Weights of a small transformer language model.
Training: a variant of Muon for these matrices, 494M tokens, 7537 steps.
MLP neurons of a small language model. Each row is named by its layer, matrix (down: output weights) and neuron, and shows model dimensions 32-127. Each number is 50 + 15 x the weight over its row's rms, rounded and kept within 0 to 99.
After each neuron's rows, "fires before" lists the tokens most often just after its 100 highest values on Wikipedia text that the model never trained on.

L2.down840:33 35 59 63 69 87 30 75 69 68 50 61 26 77 20 59 59 47 19 49 35 74 37 50 29 45 46 37 47 50 61 53 55 66 29 27 38 40 34 41 45 70 20 65 45 86 44 39 50 54 46 32 42 38 41 35 59 42 66 46 51 57 60 48 47 63 26 35 63 76 72 38 44 39 55 68 53 55 61 63 46 45 58 25 54 37 63 27 53 50 39 39 19 54 41 68
fires before: "\n", " |", " Private", " 12"

L2.down49:31 47 29 53 51 62 46 67 68 52 42 52 37 65 55 49 48 51 54 64 66 72 61 71 49 58 44 44 69 40 44 71 66 74 33 37 59 63 44 41 76 69 33 58 40 70 59 47 53 65 35 45 61 79 64 50 70 63 48 31 34 41 46 91 65 27 49 42 67 71 70 33 49 24 44 46 58 42 77 50 42 56 35 58 79 47 59 18 59 77 48 45 51 74 33 48
fires before: "\n", " "

L6.down1227:45 35 43 45 36 47 71 38 70 36 50 45 30 50 58 21 33 47 52 45 38 55 53 49 53 49 52 44 41 64 52 42 54 46 56 36 51 50 61 65 38 57 40 37 73 63 43 33 37 64 69 44 51 15 53 73 46 45 38 48 29 74 82 58 83 61 93 66 56 45 21 70 14 70 09 51 28 60 49 56 29 64 65 49 49 41 55 43 29 42 69 72 55 36 48 40
fires before: " |", "|", " 0", "\n", "="

L9.down849:42 39 74 47 51 64 56 45 54 46 55 30 63 49 34 66 50 57 49 38 30 34 48 26 47 54 53 59 25 96 75 26 53 75 03 78 50 43 42 41 58 57 44 72 82 68 71 72 40 40 40 47 58 56 46 74 60 10 50 73 59 34 38 49 56 46 46 55 54 49 49 44 47 77 43 77 38 52 59 25 67 40 60 28 59 32 42 34 58 11 29 64 52 56 44 70
fires before: "\n"

L5.down856:55 59 73 39 66 46 39 46 54 45 17 67 59 55 29 38 33 59 45 37 45 65 40 51 48 57 58 37 47 72 62 40 49 60 24 47 54 61 46 62 57 47 69 63 50 73 47 95 73 63 42 66 45 36 50 39 49 61 38 34 94 41 38 89 66 51 33 36 57 59 69 61 31 60 64 49 30 34 72 45 78 45 68 49 35 69 40 47 33 38 31 67 64 37 62 56
fires before: "-", "\n"

L9.down370:56 13 56 30 62 78 95 62 32 58 50 48 68 49 35 50 26 65 49 18 46 40 65 47 53 62 67 58 58 79 65 78 45 51 53 50 43 53 33 71 31 62 65 67 75 16 62 61 59 48 38 55 41 18 67 70 54 32 26 59 50 34 39 42 39 42 47 17 34 60 69 42 55 40 46 41 42 74 65 36 27 41 59 25 45 49 57 49 56 42 56 37 53 54 42 33
fires before: "\n", ":"

L6.down1230:52 57 87 26 62 66 23 55 46 60 73 51 80 61 66 28 38 44 39 52 16 56 42 28 33 79 62 46 37 67 74 55 14 46 40 62 60 59 68 34 78 20 79 44 58 38 50 61 69 52 58 38 44 46 32 62 37 68 44 58 42 69 56 49 76 23 45 48 49 57 47 34 35 48 47 50 49 26 46 52 17 59 61 21 40 62 40 28 65 22 34 78 66 63 59 67
fires before: "\n", "|"

L2.down1271:41 27 36 45 35 34 35 43 38 59 21 62 47 43 60 22 66 57 64 55 79 66 38 26 60 72 55 36 36 32 48 46 82 40 67 61 52 59 37 59 37 36 56 35 42 43 36 44 72 65 47 60 73 31 51 64 37 24 52 44 60 87 44 39 55 58 72 40 13 40 20 31 59 42 60 45 55 38 68 40 28 39 66 32 38 53 49 49 44 33 68 64 58 49 58 62
fires before: " |", " were", "\n", " career"

L6.down309:85 59 47 37 60 55 58 62 74 55 42 61 57 11 55 39 51 33 70 78 74 74 63 30 55 31 69 42 42 53 51 55 54 50 88 32 25 51 35 73 36 43 49 48 66 37 30 64 58 51 53 23 63 48 45 74 38 42 37 74 39 56 67 57 61 51 52 66 47 55 22 49 21 54 31 33 35 56 67 55 49 34 44 51 62 23 42 29 67 64 64 55 75 35 69 69
fires before: " |", "|", "-", ";", "\n", "|---|---|"

L5.down1098:42 31 69 65 91 36 63 56 46 69 52 38 51 74 70 63 29 64 66 47 63 55 76 48 52 39 47 39 28 17 87 38 56 46 35 33 49 48 40 36 37 58 24 33 38 61 24 56 55 53 69 52 50 61 60 72 76 43 64 41 44 34 59 52 50 21 38 45 63 49 74 50 47 61 52 47 40 52 56 32 57 67 35 25 51 28 70 08 51 97 40 63 42 42 62 72
fires before: " |", " ", ".", " 1"

L4.down539:75 70 54 59 43 63 40 82 60 47 67 59 47 59 84 36 54 42 47 27 61 61 57 46 43 56 67 47 64 29 76 09 41 73 38 46 36 46 39 43 45 60 23 23 54 49 42 54 57 39 79 42 50 62 57 71 40 32 68 55 43 74 68 54 55 44 56 48 76 67 35 56 44 76 46 31 59 97 22 59 57 70 41 50 73 33 40 44 43 44 62 90 54 55 49 35
fires before: "|", "\n", " 0", "|---|", "|---|---|---|", " |"

L2.down644:50 37 68 25 63 73 48 63 68 44 40 25 26 48 19 51 39 34 44 51 37 57 51 54 63 33 50 47 65 51 48 61 78 62 26 55 43 52 28 40 24 75 62 52 23 65 70 41 40 83 43 37 48 57 61 46 48 36 72 35 55 44 48 51 61 68 71 22 58 45 87 56 44 30 60 55 33 59 59 50 63 67 33 57 41 71 46 36 49 69 35 45 62 60 44 64
fires before: "\n", " 0", " —", " "

L4.down660:28 39 49 69 69 50 79 47 58 71 42 37 49 14 64 74 49 47 61 35 54 52 86 62 56 11 50 46 23 66 66 43 45 58 32 49 42 49 53 32 68 61 36 57 77 43 39 42 55 58 51 39 66 50 53 35 57 48 69 40 50 52 59 35 63 38 81 32 44 29 43 60 50 93 41 50 24 44 56 47 31 78 33 50 74 53 77 32 42 41 29 82 60 67 50 52
fires before: " |", " 12"